Part of a small language model's weights: 66.2M parameters, 17594 steps.
MLP neurons of a small language model. Each row is named by its layer, matrix (gate and up: input weights) and neuron, and shows model dimensions 64-191. Each number is 50 + 15 x the weight over its row's rms, rounded and kept within 0 to 99. A neuron's up and down rows have the sign that makes its largest values positive.
After each neuron's rows, "fires in" lists the words (lower case) most often at its 100 highest values on Wikipedia text that the model never trained on.

L3.gate282:61 49 63 34 50 50 57 50 68 39 75 51 38 57 49 38 57 96 51 44 56 49 63 68 47 29 69 46 48 41 76 78 58 56 20 65 69 78 15 36 57 46 40 46 35 69 19 41 41 69 58 56 46 66 64 55 23 43 21 35 62 44 37 33 58 51 29 55 36 40 43 52 46 70 56 34 42 42 28 49 69 50 48 43 62 86 41 48 58 78 58 18 38 43 57 41 52 62 57 54 61 48 49 55 71 74 49 71 24 64 58 36 36 44 38 73 38 45 44 41 35 63 51 55 70 20 49 67
L3.up282:48 42 65 61 68 32 26 34 57 39 70 47 47 67 18 54 54 37 50 55 68 46 57 37 30 53 42 53 50 82 60 45 56 43 62 67 54 59 66 71 49 83 54 80 42 52 31 37 36 64 81 45 42 61 77 42 46 51 42 01 59 57 43 42 71 45 33 47 58 35 68 58 54 45 52 62 44 39 53 65 27 56 33 42 50 25 20 41 66 66 25 55 44 28 30 46 54 61 41 44 86 42 47 29 74 53 52 42 60 45 46 46 67 49 76 44 71 58 70 69 45 55 74 61 57 68 66 52
fires in: "most", "record", "it", "time"

L2.gate1484:20 29 48 44 62 61 63 63 78 42 57 70 60 28 42 45 45 50 72 65 57 26 59 45 49 55 23 54 55 66 55 67 34 53 58 62 53 54 45 31 48 81 60 58 67 42 53 63 35 71 43 50 74 60 29 37 23 25 43 41 63 29 62 62 62 56 26 80 66 92 49 56 58 72 54 54 51 54 52 28 56 55 17 55 55 43 63 29 47 56 64 56 39 54 56 26 31 35 52 21 39 49 41 52 47 71 52 27 06 47 76 46 71 61 50 71 29 32 53 59 80 32 75 39 44 64 55 53
L2.up1484:51 51 63 29 62 29 50 68 58 58 41 46 45 41 55 43 39 21 72 63 90 33 33 44 67 45 19 37 24 34 76 64 29 48 60 55 59 26 42 55 60 36 54 67 57 57 33 45 34 38 52 62 57 81 63 41 63 54 23 36 39 63 40 63 44 39 74 56 42 86 46 19 39 72 62 29 61 33 75 55 42 36 23 44 72 64 46 45 58 69 15 25 71 69 36 59 67 58 64 52 92 54 54 58 55 36 42 59 31 60 52 99 51 36 51 59 42 54 50 50 67 47 67 35 47 46 48 42
fires in: "for", "of", "by", "preceded", "with", "than"

L2.gate657:44 17 39 11 54 48 58 63 21 28 63 73 64 55 55 45 42 55 34 49 16 27 75 48 37 58 38 40 72 48 38 17 79 55 09 41 47 59 52 59 48 50 20 47 46 44 52 29 73 67 76 72 71 48 54 64 43 29 48 47 70 46 47 28 67 43 30 49 54 67 50 39 75 76 50 86 33 66 42 45 64 66 27 51 27 37 44 10 60 40 47 37 35 50 66 38 34 53 30 53 49 77 48 31 38 58 43 65 47 67 71 25 30 67 33 54 50 44 49 55 48 63 36 72 68 84 38 41
L2.up657:68 38 32 53 52 50 47 70 53 35 46 38 50 59 63 52 48 14 12 64 35 44 44 61 59 60 56 51 60 62 21 54 68 89 51 62 40 48 55 75 37 47 38 41 53 64 56 60 38 47 66 50 63 47 36 53 36 54 32 56 69 85 38 37 29 48 35 68 42 35 43 41 45 93 44 57 75 50 38 53 60 61 56 28 35 64 27 43 43 46 63 44 56 35 52 31 65 48 47 41 51 65 49 33 48 54 62 42 64 67 59 46 34 55 46 61 43 65 30 26 45 64 55 58 62 41 72 56
fires in: "votes", "ever", "never", "of", "to", "just"

L3.gate1008:58 42 46 51 74 52 78 61 32 37 75 30 40 46 49 48 43 52 72 29 62 66 46 30 44 69 79 51 44 53 59 50 51 67 47 44 41 58 72 60 18 66 53 36 40 58 38 51 44 47 53 62 51 38 63 43 50 71 54 75 39 58 41 56 50 30 62 42 51 55 40 55 50 28 50 76 36 59 57 54 63 44 65 53 64 53 61 48 70 63 38 34 22 24 73 63 32 52 89 27 42 58 52 87 25 24 60 38 40 71 55 63 54 76 57 32 77 33 45 49 71 84 30 81 74 56 36 53
L3.up1008:34 52 61 75 30 42 36 23 49 40 42 51 56 75 89 49 61 40 41 40 44 46 69 58 41 52 70 59 52 53 38 75 59 52 21 44 60 57 49 56 64 56 49 39 22 72 36 46 51 64 49 32 89 32 75 38 47 34 38 59 42 53 58 62 59 47 31 44 56 39 63 60 35 45 36 67 29 60 39 50 56 52 65 61 45 43 58 70 63 44 37 32 46 38 54 28 66 56 34 80 55 55 78 87 72 52 73 62 67 66 64 20 55 42 24 39 22 66 69 69 62 28 52 48 40 35 60 34
fires in: "as", "and", "political"

L3.gate1323:46 34 62 38 29 56 58 62 57 76 40 57 76 71 51 64 33 74 48 19 62 80 38 13 60 55 24 47 54 45 35 63 57 53 62 20 65 48 61 55 40 52 66 28 36 34 77 44 67 47 48 40 71 36 53 54 52 61 44 50 32 61 50 86 81 70 31 57 72 25 88 46 42 52 53 44 51 48 53 60 62 46 42 56 43 79 54 53 38 39 56 58 81 36 42 48 35 48 55 43 30 51 64 73 42 42 47 38 50 38 61 39 40 43 58 53 44 62 59 68 48 50 52 43 16 49 56 41
L3.up1323:44 81 53 38 55 49 37 69 49 38 69 85 59 70 57 44 50 55 58 59 40 43 55 70 57 69 60 91 17 35 63 59 47 44 28 34 49 46 52 74 64 56 67 74 64 83 39 41 51 43 54 65 55 17 55 29 22 37 32 42 49 42 28 57 73 37 25 56 39 46 44 54 79 60 57 51 43 20 57 31 84 57 42 53 40 37 88 45 36 82 43 21 54 28 56 39 53 60 51 65 45 48 69 42 59 25 39 43 17 65 49 56 37 69 51 49 43 37 66 20 79 35 45 63 23 44 40 29
fires in: "and", "then"

L2.gate1231:70 22 33 56 44 48 70 32 31 13 72 52 43 48 41 51 34 30 51 40 58 58 52 86 57 45 70 25 52 72 20 28 39 44 57 29 78 49 52 75 39 70 22 42 44 40 61 53 41 51 31 45 69 68 61 51 35 74 56 52 50 52 53 55 58 54 37 45 45 43 39 31 61 46 58 52 45 39 61 43 56 69 57 65 42 50 21 42 45 42 73 39 70 36 60 58 32 11 49 51 59 56 48 39 31 43 60 36 44 40 61 34 26 43 59 53 77 31 71 75 90 50 50 39 51 31 67 38
L2.up1231:93 47 58 47 20 78 55 47 51 25 51 63 64 58 77 41 48 60 73 65 88 00 57 41 56 49 46 16 68 77 69 61 70 70 54 56 65 38 75 52 65 43 32 39 33 68 67 20 50 24 54 44 62 32 56 63 43 77 32 38 53 74 41 60 55 72 57 43 63 54 53 34 45 40 24 45 55 48 44 56 63 42 32 41 35 63 56 51 29 57 69 16 49 51 54 48 50 42 47 80 53 66 48 50 82 30 48 78 43 50 57 47 45 56 58 70 63 50 98 84 58 33 49 51 51 18 33 40
fires in: "in", "to", "until", "of", "and"

L2.gate1253:37 43 49 59 59 70 20 32 50 62 80 31 59 43 23 48 47 84 82 60 45 39 43 60 53 52 54 44 72 67 36 80 32 48 70 44 58 64 79 50 31 62 61 37 58 24 41 52 52 50 32 38 54 37 57 50 35 37 49 59 51 62 58 73 42 59 30 16 54 59 49 25 30 28 28 39 52 69 54 46 63 39 62 46 78 27 66 36 51 58 39 63 33 41 83 37 32 50 76 38 59 59 45 45 48 78 58 52 32 58 70 38 41 46 65 36 47 59 37 64 41 59 30 62 48 58 62 46
L2.up1253:43 55 59 44 41 76 37 52 28 40 68 44 51 43 44 66 42 77 80 34 48 30 74 52 45 42 33 71 71 59 33 83 38 85 57 59 65 67 57 32 50 80 30 49 50 45 48 27 50 54 45 27 49 40 46 49 16 47 41 60 65 55 68 59 53 60 44 34 82 77 37 34 45 42 45 57 19 73 47 58 55 54 41 29 62 45 53 54 81 45 29 51 30 51 53 40 19 66 58 50 50 89 36 38 49 57 44 36 58 50 57 70 53 58 29 44 41 51 61 62 39 49 53 51 64 66 54 43
fires in: "as", "asner"

L3.gate1138:55 41 56 33 67 59 34 44 55 45 45 45 26 52 78 37 51 69 28 52 38 37 51 13 35 37 74 67 35 07 69 53 43 27 66 70 49 73 42 56 65 40 48 28 51 57 24 42 48 53 59 54 17 66 58 44 68 06 68 35 48 62 49 61 71 47 59 55 26 43 48 49 56 46 22 73 51 53 52 26 32 58 65 64 96 59 47 36 46 44 34 67 63 62 44 63 52 66 51 44 49 58 41 64 19 54 20 62 53 76 34 38 51 41 37 42 58 46 44 24 58 37 48 47 55 59 31 39
L3.up1138:76 56 14 76 29 55 26 40 58 18 42 64 51 60 44 57 50 46 55 42 45 50 30 61 37 38 44 55 55 75 58 64 44 71 25 26 26 46 31 53 28 52 43 44 40 49 46 41 34 76 58 60 62 28 51 39 50 38 48 45 35 13 26 25 39 42 34 66 49 46 58 62 42 45 49 39 44 41 56 60 31 45 39 45 49 41 39 58 49 82 58 28 39 67 44 19 47 45 49 52 51 49 64 62 50 48 75 45 81 52 41 60 51 35 81 47 48 60 47 34 65 80 52 77 74 36 83 53
fires in: "most", "of", "non", "least"

L3.gate94:37 55 29 59 46 61 62 71 33 52 66 65 47 25 59 57 65 47 59 38 43 81 54 50 62 62 60 46 51 39 35 73 51 78 29 26 76 57 62 47 52 53 54 42 61 57 48 72 69 53 64 58 45 66 25 36 68 19 33 34 60 42 49 52 49 51 49 52 40 50 45 74 60 65 54 42 37 29 84 34 02 43 61 56 50 69 34 50 44 37 44 37 51 29 41 68 62 61 70 52 57 51 51 28 58 27 38 70 55 45 43 58 52 47 39 72 99 42 59 43 81 68 39 57 49 47 39 36
L3.up94:63 66 49 41 63 67 36 60 49 37 32 32 44 53 57 33 26 19 55 68 46 47 75 35 29 51 32 58 47 68 55 72 64 49 30 55 47 36 41 61 94 51 64 47 54 52 61 37 44 52 47 27 43 44 61 70 50 68 77 61 78 58 57 37 45 71 79 56 36 46 19 45 34 51 61 17 75 61 71 64 69 58 40 24 58 46 49 18 56 73 50 75 79 44 78 71 60 49 51 38 56 55 43 69 52 45 59 47 58 57 75 52 58 43 40 57 50 38 56 23 63 31 33 46 56 76 77 53
fires in: "these", "the", "most", "several", "two", "of"

L2.gate1091:40 19 73 50 43 41 51 41 64 44 86 34 34 51 32 48 37 34 60 84 56 45 57 43 45 69 45 65 47 78 44 44 81 49 70 49 37 38 41 74 56 52 48 56 56 51 45 43 63 75 69 69 68 56 38 47 58 44 43 49 58 52 32 38 52 50 55 60 56 49 23 69 65 41 68 72 63 32 74 54 45 49 17 57 55 48 60 36 86 36 42 45 51 48 32 47 46 56 83 63 49 46 46 39 11 52 50 54 49 66 76 56 52 42 34 48 65 58 52 61 56 57 52 61 56 37 56 18
L2.up1091:48 32 59 48 07 29 69 46 68 47 51 40 46 28 32 37 63 52 57 37 52 39 64 58 46 41 53 59 62 56 08 43 55 63 63 37 40 25 62 62 66 76 67 33 68 41 41 55 45 59 63 75 48 49 46 83 63 53 47 50 50 43 59 39 28 51 21 56 44 43 31 71 60 53 50 46 89 34 41 59 48 68 57 42 62 54 35 51 35 37 34 19 52 42 55 46 60 60 79 39 55 32 40 51 15 59 44 43 30 47 69 60 67 80 38 41 54 65 32 23 34 40 39 40 37 34 63 50
fires in: "he", "to", "had"

L3.gate954:51 40 35 79 47 18 55 61 50 46 54 38 34 47 54 30 36 27 45 51 68 41 42 14 37 26 22 66 39 45 30 52 56 22 49 53 58 62 39 79 75 36 47 74 33 54 80 40 55 57 63 48 30 43 44 38 51 44 51 32 53 52 30 51 75 50 65 53 43 59 36 65 63 65 22 72 43 35 71 47 59 48 46 36 50 42 53 25 37 54 51 35 66 52 44 26 50 41 47 51 47 54 59 35 32 56 70 32 43 43 69 54 48 42 49 64 32 54 51 46 61 24 59 40 66 46 62 09
L3.up954:73 59 51 55 46 34 58 67 52 45 43 44 48 47 22 47 30 41 46 46 17 48 30 76 42 39 53 79 32 49 56 47 42 27 72 51 36 42 68 57 69 73 39 71 27 44 61 54 55 29 58 54 62 48 55 51 87 52 32 64 42 69 18 36 58 34 53 44 21 42 34 67 58 41 57 46 57 11 36 66 73 54 41 58 75 47 47 34 51 55 62 56 60 53 66 45 34 36 52 72 71 47 51 61 61 59 71 56 75 56 53 56 32 50 55 59 52 62 49 25 63 75 25 31 64 62 41 56
fires in: "years", "time", "this", "weeks", "days", "km"

L2.gate258:57 57 36 49 38 59 22 64 59 62 69 68 54 35 48 59 61 62 63 56 56 43 37 68 59 25 11 42 42 26 68 68 34 59 54 62 72 54 27 36 29 47 20 33 31 66 39 44 38 53 56 60 52 53 50 43 42 72 48 54 31 42 10 47 41 53 41 43 64 70 60 39 60 60 33 39 56 39 47 59 64 33 43 26 86 33 40 64 55 45 65 27 36 44 47 49 62 23 70 62 80 22 42 47 36 37 65 70 46 59 62 14 23 63 60 73 49 66 47 43 55 41 57 67 53 62 53 52
L2.up258:39 60 49 46 52 50 16 54 74 60 54 48 70 69 60 48 55 50 41 59 12 44 50 32 72 49 43 57 34 39 34 33 24 34 64 49 71 44 56 67 55 60 39 28 62 79 74 65 45 65 47 40 43 54 59 54 18 75 26 51 47 37 03 74 77 53 39 42 57 61 36 74 44 34 64 66 37 40 38 55 34 32 55 56 30 52 53 58 70 57 41 64 52 42 47 48 72 73 67 59 56 37 46 47 37 68 36 70 79 69 44 39 36 40 61 34 50 50 48 52 49 49 56 81 59 36 44 40
fires in: "they", "it", "he"

L3.gate898:45 40 34 59 57 63 27 40 70 56 68 37 55 47 64 51 51 58 55 72 57 50 62 57 48 55 52 57 50 67 40 59 56 51 51 55 39 51 52 25 46 38 54 37 59 46 31 60 64 60 26 59 62 37 54 64 44 36 19 40 56 61 49 38 52 47 26 37 83 85 74 51 44 27 48 50 35 60 64 82 52 42 25 37 49 41 46 63 41 31 43 45 48 44 28 72 48 67 50 44 51 54 24 53 25 54 62 38 58 55 51 70 54 77 45 21 56 17 27 41 61 19 57 74 81 18 40 39
L3.up898:57 72 79 40 57 72 70 50 36 54 65 52 61 57 59 50 35 31 46 38 34 71 26 39 48 30 41 40 52 20 42 70 46 41 37 36 66 81 33 41 39 38 38 43 35 69 19 27 43 26 47 13 83 26 28 32 57 64 57 33 27 61 62 67 66 51 58 33 44 86 39 52 37 69 43 60 47 32 60 52 45 05 45 49 58 64 27 63 54 66 50 27 63 59 65 54 80 48 53 58 48 57 49 63 51 61 34 89 48 33 48 24 51 38 50 37 59 54 43 63 46 40 26 73 70 46 75 33
fires in: "who", "as", "that", "since"

L2.gate32:43 67 32 55 46 61 40 64 65 52 48 37 45 39 56 56 42 31 53 47 42 60 73 39 19 62 23 73 41 67 41 72 41 45 35 71 47 67 60 54 41 65 49 53 53 45 51 65 58 59 77 55 71 47 71 51 55 55 39 60 48 39 23 52 34 67 37 60 74 49 34 33 41 53 30 60 46 38 54 25 66 45 60 33 63 95 66 63 54 47 39 33 39 49 43 47 27 74 49 45 65 47 31 57 28 65 58 46 50 07 60 60 46 74 46 33 64 74 24 36 63 62 40 44 77 47 44 25
L2.up32:30 27 48 61 46 43 71 29 42 49 32 56 77 57 69 47 48 43 42 29 46 54 35 48 57 43 59 44 54 54 40 68 54 62 47 31 61 74 52 43 70 37 67 39 50 37 51 54 82 59 88 37 71 72 45 48 32 38 58 54 63 60 71 54 53 55 56 60 49 56 53 71 59 39 45 69 60 19 31 46 30 62 57 45 56 54 50 69 66 43 40 39 74 60 39 40 75 44 41 37 47 40 59 55 53 24 31 40 37 64 56 54 33 64 22 55 50 19 76 77 34 53 43 75 47 59 32 40
fires in: "and", "of", "v", "by", "und", "his"

L3.gate571:34 54 43 29 68 40 35 60 52 38 55 44 37 65 40 52 82 42 53 45 46 68 41 49 21 56 31 72 31 36 65 42 65 37 54 52 40 41 38 45 66 55 51 44 37 54 28 57 53 52 53 44 22 27 76 58 65 46 51 49 47 43 52 38 47 43 39 39 54 39 71 40 69 50 31 57 42 19 61 46 56 50 17 31 59 75 61 36 34 51 38 58 46 22 56 71 38 43 63 44 26 48 56 48 50 60 39 91 38 66 63 34 56 44 39 48 50 51 59 29 63 23 47 55 56 21 41 22
L3.up571:62 59 62 23 63 38 52 44 71 44 63 51 13 56 64 46 62 39 34 67 63 40 72 53 65 47 39 16 70 45 23 46 69 72 41 30 36 40 35 41 63 30 49 67 51 44 36 49 33 97 33 44 55 46 70 60 56 60 54 32 41 45 43 48 28 75 38 75 38 75 37 69 50 66 73 54 68 56 71 67 30 27 41 34 71 60 70 49 68 75 52 70 63 41 60 40 34 52 33 24 41 48 52 68 69 40 55 49 72 63 77 29 64 37 23 37 70 54 55 58 52 43 52 54 81 27 78 45
fires in: "of", "that", "most", "endless", "first", "best"

L2.gate371:59 62 57 60 56 48 66 47 45 60 70 28 56 68 42 44 41 52 76 49 49 54 51 52 50 40 53 51 40 49 49 48 37 92 62 27 54 24 40 61 49 49 19 38 53 32 60 42 62 47 79 68 57 49 47 40 26 52 47 38 25 35 21 41 50 36 57 43 60 20 62 31 34 52 70 67 50 52 36 59 42 58 43 42 62 21 37 21 72 70 29 37 43 62 15 50 52 36 66 25 52 62 47 48 66 57 54 53 45 42 75 38 44 56 35 58 42 82 58 35 54 32 28 43 77 59 46 18
L2.up371:47 65 31 49 43 40 59 39 65 15 28 61 31 57 64 62 62 51 35 62 67 44 28 23 52 31 40 62 51 34 74 59 32 45 30 62 23 58 49 70 38 29 45 57 41 46 85 54 64 36 33 61 42 48 47 61 82 39 45 52 64 32 43 68 69 29 59 45 59 52 46 62 69 29 79 62 54 54 50 50 41 61 60 78 54 53 46 43 32 64 37 29 38 56 85 55 28 33 61 44 65 44 73 34 51 44 50 32 12 69 33 39 67 46 63 50 36 09 53 54 78 65 61 57 47 16 32 60
fires in: "following", "until", "to", "after"

L2.gate1634:57 23 13 50 65 10 49 55 38 62 47 53 59 40 74 68 16 45 42 43 37 59 42 18 64 45 52 69 50 58 51 49 66 73 72 62 27 35 58 33 75 62 51 57 48 59 75 42 56 78 54 55 54 81 48 63 62 58 63 57 64 51 33 57 57 48 50 73 41 74 34 31 76 37 59 39 58 37 43 55 32 50 46 55 29 52 46 22 66 44 40 81 49 71 37 66 75 37 45 71 48 68 49 59 38 55 51 36 56 61 27 50 55 88 64 40 53 50 43 70 65 63 30 55 75 47 35 58
L2.up1634:48 24 48 99 42 40 55 72 40 48 30 51 11 23 54 50 62 60 27 38 43 69 45 46 52 59 18 56 30 42 61 66 49 73 48 70 18 48 50 65 39 73 62 52 45 56 22 34 47 27 54 45 73 32 69 39 40 43 58 80 61 38 46 54 28 52 52 36 48 38 34 54 49 30 61 60 87 27 44 42 43 54 54 46 38 60 44 41 53 75 73 38 48 64 56 61 49 28 43 55 46 27 35 44 44 45 49 36 37 34 54 67 57 49 31 39 40 21 58 40 47 53 41 42 75 64 68 70
fires in: "of", "near", "in", "at", "upload"

L2.gate298:57 70 68 91 67 27 67 57 33 60 52 32 62 74 67 63 62 61 60 56 35 63 38 57 56 34 53 29 29 32 63 69 79 38 36 45 53 41 30 54 58 50 27 61 36 57 74 49 43 48 31 49 50 67 59 47 36 70 32 45 85 51 31 81 79 36 74 22 53 46 50 51 41 68 57 65 38 64 20 44 59 54 49 63 50 62 55 45 63 63 36 48 62 60 33 69 25 32 44 53 44 42 48 25 53 75 80 65 61 25 29 16 44 83 64 46 46 67 51 29 36 24 29 65 73 46 08 40
L2.up298:52 49 31 36 30 36 77 72 56 29 49 25 28 44 64 34 42 37 59 61 81 50 36 52 55 20 52 33 24 52 60 81 59 62 39 76 61 37 49 64 43 50 59 54 31 57 59 41 30 38 46 40 48 74 47 46 36 63 42 42 56 45 50 60 69 66 40 51 75 62 28 41 50 51 53 41 30 62 59 52 47 36 56 44 50 31 78 48 55 35 41 43 38 54 44 71 38 51 38 42 51 27 66 61 61 70 50 54 38 62 33 50 55 58 42 76 51 48 42 52 70 37 37 66 75 33 38 71
fires in: "during", "in", "following", "with", "of", "to"

L3.gate683:79 41 57 40 51 44 25 45 42 32 49 52 48 18 70 51 16 71 50 59 38 44 84 44 49 52 61 39 64 63 35 48 35 54 28 44 39 55 52 55 51 32 32 51 50 53 47 58 51 36 43 54 62 00 49 45 57 47 45 72 43 61 55 54 45 54 56 60 44 47 45 56 54 70 31 50 42 47 43 57 26 29 43 53 20 39 52 40 60 37 59 41 24 49 65 50 45 56 56 51 47 78 68 48 50 40 55 54 51 36 50 55 44 58 62 41 52 45 45 65 24 30 49 64 42 56 71 52
L3.up683:47 83 28 56 33 59 42 68 51 67 49 44 34 57 47 30 41 56 57 52 52 50 44 38 48 41 31 57 43 52 55 44 51 22 67 93 01 40 58 40 29 61 42 51 54 55 56 24 41 88 46 01 60 54 46 50 40 75 51 76 75 58 54 66 59 31 42 31 76 46 50 14 59 55 51 48 58 51 32 54 45 40 55 33 22 35 59 31 42 41 50 79 59 29 57 44 38 51 40 48 64 50 55 58 44 34 41 62 57 59 63 53 55 57 50 83 72 63 63 47 43 41 59 37 35 52 57 57
fires in: "young", "junior", "short", "home", "long"

L2.gate2029:39 50 51 54 49 56 57 67 35 35 54 53 52 36 51 72 30 43 39 33 33 47 68 15 62 38 27 37 27 65 34 75 55 48 33 49 40 70 20 44 52 65 29 74 68 54 54 42 44 54 35 65 80 77 60 49 40 76 49 69 59 29 52 63 68 30 53 74 53 50 76 32 49 56 66 64 67 57 52 28 58 55 35 53 58 30 66 18 73 49 40 75 64 82 17 76 32 24 31 36 51 72 42 21 30 74 52 53 73 71 46 49 58 62 33 70 51 52 32 47 35 66 63 53 56 46 59 57
L2.up2029:60 25 47 50 43 62 39 55 64 46 40 50 51 42 44 63 56 53 52 41 60 44 53 45 58 56 43 46 28 12 42 99 35 42 46 53 58 57 44 37 45 44 54 55 56 72 50 54 37 57 62 61 68 42 66 56 23 70 27 44 52 40 57 63 38 48 66 41 53 46 68 46 29 76 58 59 59 53 19 85 67 41 44 52 30 80 49 63 30 64 57 46 36 43 47 72 68 69 48 44 58 66 60 52 61 53 50 68 35 64 33 75 47 43 62 17 49 15 34 47 33 59 77 69 51 54 48 64
fires in: "of", "to", "placed"

L3.gate1124:44 35 54 24 39 59 20 45 73 43 62 52 42 55 52 41 41 52 42 47 54 54 55 53 49 73 77 56 55 61 34 28 69 51 57 61 41 56 68 49 47 59 66 39 49 60 53 63 57 49 53 57 26 42 23 44 53 75 40 68 48 60 36 31 35 75 33 47 65 69 42 37 97 46 45 45 42 57 64 22 44 49 71 73 54 31 49 48 56 41 39 39 73 35 52 45 57 55 41 21 49 41 40 39 41 46 39 40 63 37 84 17 15 52 30 45 50 53 42 61 47 60 43 61 52 55 51 54
L3.up1124:41 32 56 43 49 41 50 11 25 27 55 77 50 66 75 30 39 46 47 31 37 58 91 34 35 57 30 34 53 74 33 77 51 39 08 28 70 75 61 20 76 57 70 29 38 60 72 38 70 76 52 38 63 37 23 37 58 50 46 34 43 37 54 58 61 41 77 70 48 26 60 08 52 33 53 47 44 55 64 57 84 38 64 35 60 67 38 42 54 51 47 42 40 56 67 47 41 77 69 51 52 69 48 51 31 46 71 41 73 35 26 59 53 44 67 35 39 60 61 49 47 31 54 63 65 61 48 56
fires in: "and", "player"

L2.gate17:70 36 41 58 44 80 93 49 51 60 59 61 45 55 38 33 50 21 37 48 20 63 74 60 17 22 67 43 55 70 38 71 61 70 39 65 56 46 27 31 74 66 27 66 65 69 66 64 52 59 55 36 53 90 82 35 47 65 58 27 50 52 61 31 61 67 66 30 54 54 74 58 71 20 26 56 36 38 38 32 55 48 55 43 51 50 37 57 56 21 61 62 68 73 14 66 50 67 62 41 47 29 49 57 45 74 45 45 38 57 40 44 49 51 46 51 55 55 46 50 57 42 40 46 59 50 34 67
L2.up17:33 55 70 41 33 39 44 63 67 55 22 45 64 46 28 66 68 56 68 48 42 63 15 26 39 77 46 49 43 59 56 61 27 19 32 57 37 73 38 25 11 48 50 25 45 51 39 41 34 51 48 77 35 44 54 48 53 52 52 60 65 61 56 44 57 49 38 48 20 27 69 70 35 64 39 68 51 50 58 93 44 48 16 47 61 70 32 51 50 50 54 58 31 48 38 50 32 48 43 64 63 58 33 40 53 41 63 60 34 47 40 59 42 44 63 39 31 45 49 49 67 71 38 60 56 39 45 43
fires in: "of", "number", "band", "result"

L2.gate387:38 64 79 53 51 51 28 57 64 69 77 27 55 57 39 45 38 63 69 50 17 41 49 12 28 60 63 39 73 46 47 88 69 62 51 55 34 50 26 33 42 71 69 44 44 52 23 66 62 27 53 67 28 26 41 57 62 26 32 72 43 40 48 67 38 55 52 54 54 60 38 64 75 43 59 53 40 40 37 70 38 37 36 59 46 51 57 32 44 63 68 42 48 45 43 40 50 62 47 23 42 46 54 66 42 58 52 68 67 44 59 65 42 50 33 47 47 44 21 44 64 42 59 54 52 38 55 22
L2.up387:52 58 52 63 38 83 47 75 84 37 52 71 49 35 38 53 40 45 30 37 27 22 59 41 44 42 46 08 67 56 44 41 67 57 59 72 54 43 86 39 69 49 71 67 30 55 44 58 53 55 65 27 53 39 44 91 50 45 45 44 47 64 58 60 58 38 57 83 47 34 53 38 59 37 71 36 62 47 48 59 51 44 39 42 53 84 70 56 39 55 58 50 39 63 47 34 73 66 49 50 46 45 55 74 29 68 66 37 63 44 69 48 32 55 46 63 67 63 30 47 40 54 22 47 34 59 55 34
fires in: "have", "having", "has", "had"

L2.gate2156:47 47 44 46 50 40 53 52 60 58 59 49 54 49 72 50 66 95 52 35 20 43 45 50 52 48 50 64 43 46 62 58 67 61 41 75 48 69 61 64 73 64 64 69 57 40 45 65 48 66 66 46 18 23 50 52 51 42 61 47 93 45 32 38 33 59 47 41 88 53 54 47 59 40 46 38 35 58 44 11 40 87 54 60 54 77 52 57 56 53 51 54 39 52 65 46 32 42 56 38 63 34 32 40 38 67 54 73 60 46 57 65 57 50 63 58 68 72 66 68 40 66 74 35 39 46 37 18
L2.up2156:56 31 81 40 51 55 60 57 58 29 34 39 58 39 32 71 41 64 38 49 35 42 67 54 50 28 52 47 30 35 27 48 55 50 64 71 40 57 42 63 47 69 29 67 21 33 59 42 23 56 55 50 99 44 59 43 66 36 40 54 73 53 40 17 62 59 59 47 50 64 38 30 45 53 48 33 44 67 76 28 63 59 34 30 18 63 41 73 77 45 32 74 34 64 41 38 52 53 50 34 61 37 77 67 54 66 28 54 91 33 78 31 45 45 55 37 32 49 41 62 70 67 57 22 47 57 59 43
fires in: "by", "of", "circuit", "signed"

L3.gate1863:30 01 47 29 36 76 50 46 33 14 34 37 55 53 83 36 42 64 65 26 69 42 70 54 35 49 34 60 10 50 67 57 72 42 77 30 64 63 46 79 58 58 39 60 26 74 43 40 99 69 67 40 71 51 67 46 48 43 31 63 34 34 18 70 71 73 60 49 46 50 65 64 54 52 72 14 59 59 70 47 68 50 74 35 50 47 60 37 74 54 33 46 45 43 49 26 37 46 70 63 34 56 68 52 27 11 70 66 50 46 39 47 43 60 53 51 45 68 43 49 54 64 29 60 47 62 61 38
L3.up1863:48 55 49 37 71 45 63 43 43 58 36 49 62 55 57 34 49 58 53 39 60 72 64 57 68 46 29 50 28 61 69 51 54 26 55 47 62 30 54 73 52 51 68 49 47 49 27 34 55 27 66 53 40 71 62 50 69 63 54 63 64 53 39 79 37 38 38 47 77 46 40 78 31 38 58 36 70 47 92 36 64 44 73 61 48 48 52 53 48 61 68 32 50 36 53 18 77 51 78 45 44 48 59 53 47 57 64 54 36 31 71 40 41 73 35 33 16 54 47 26 30 74 65 59 37 52 61 38
fires in: "and", "eventually", "then", "other", "i", "ultimately"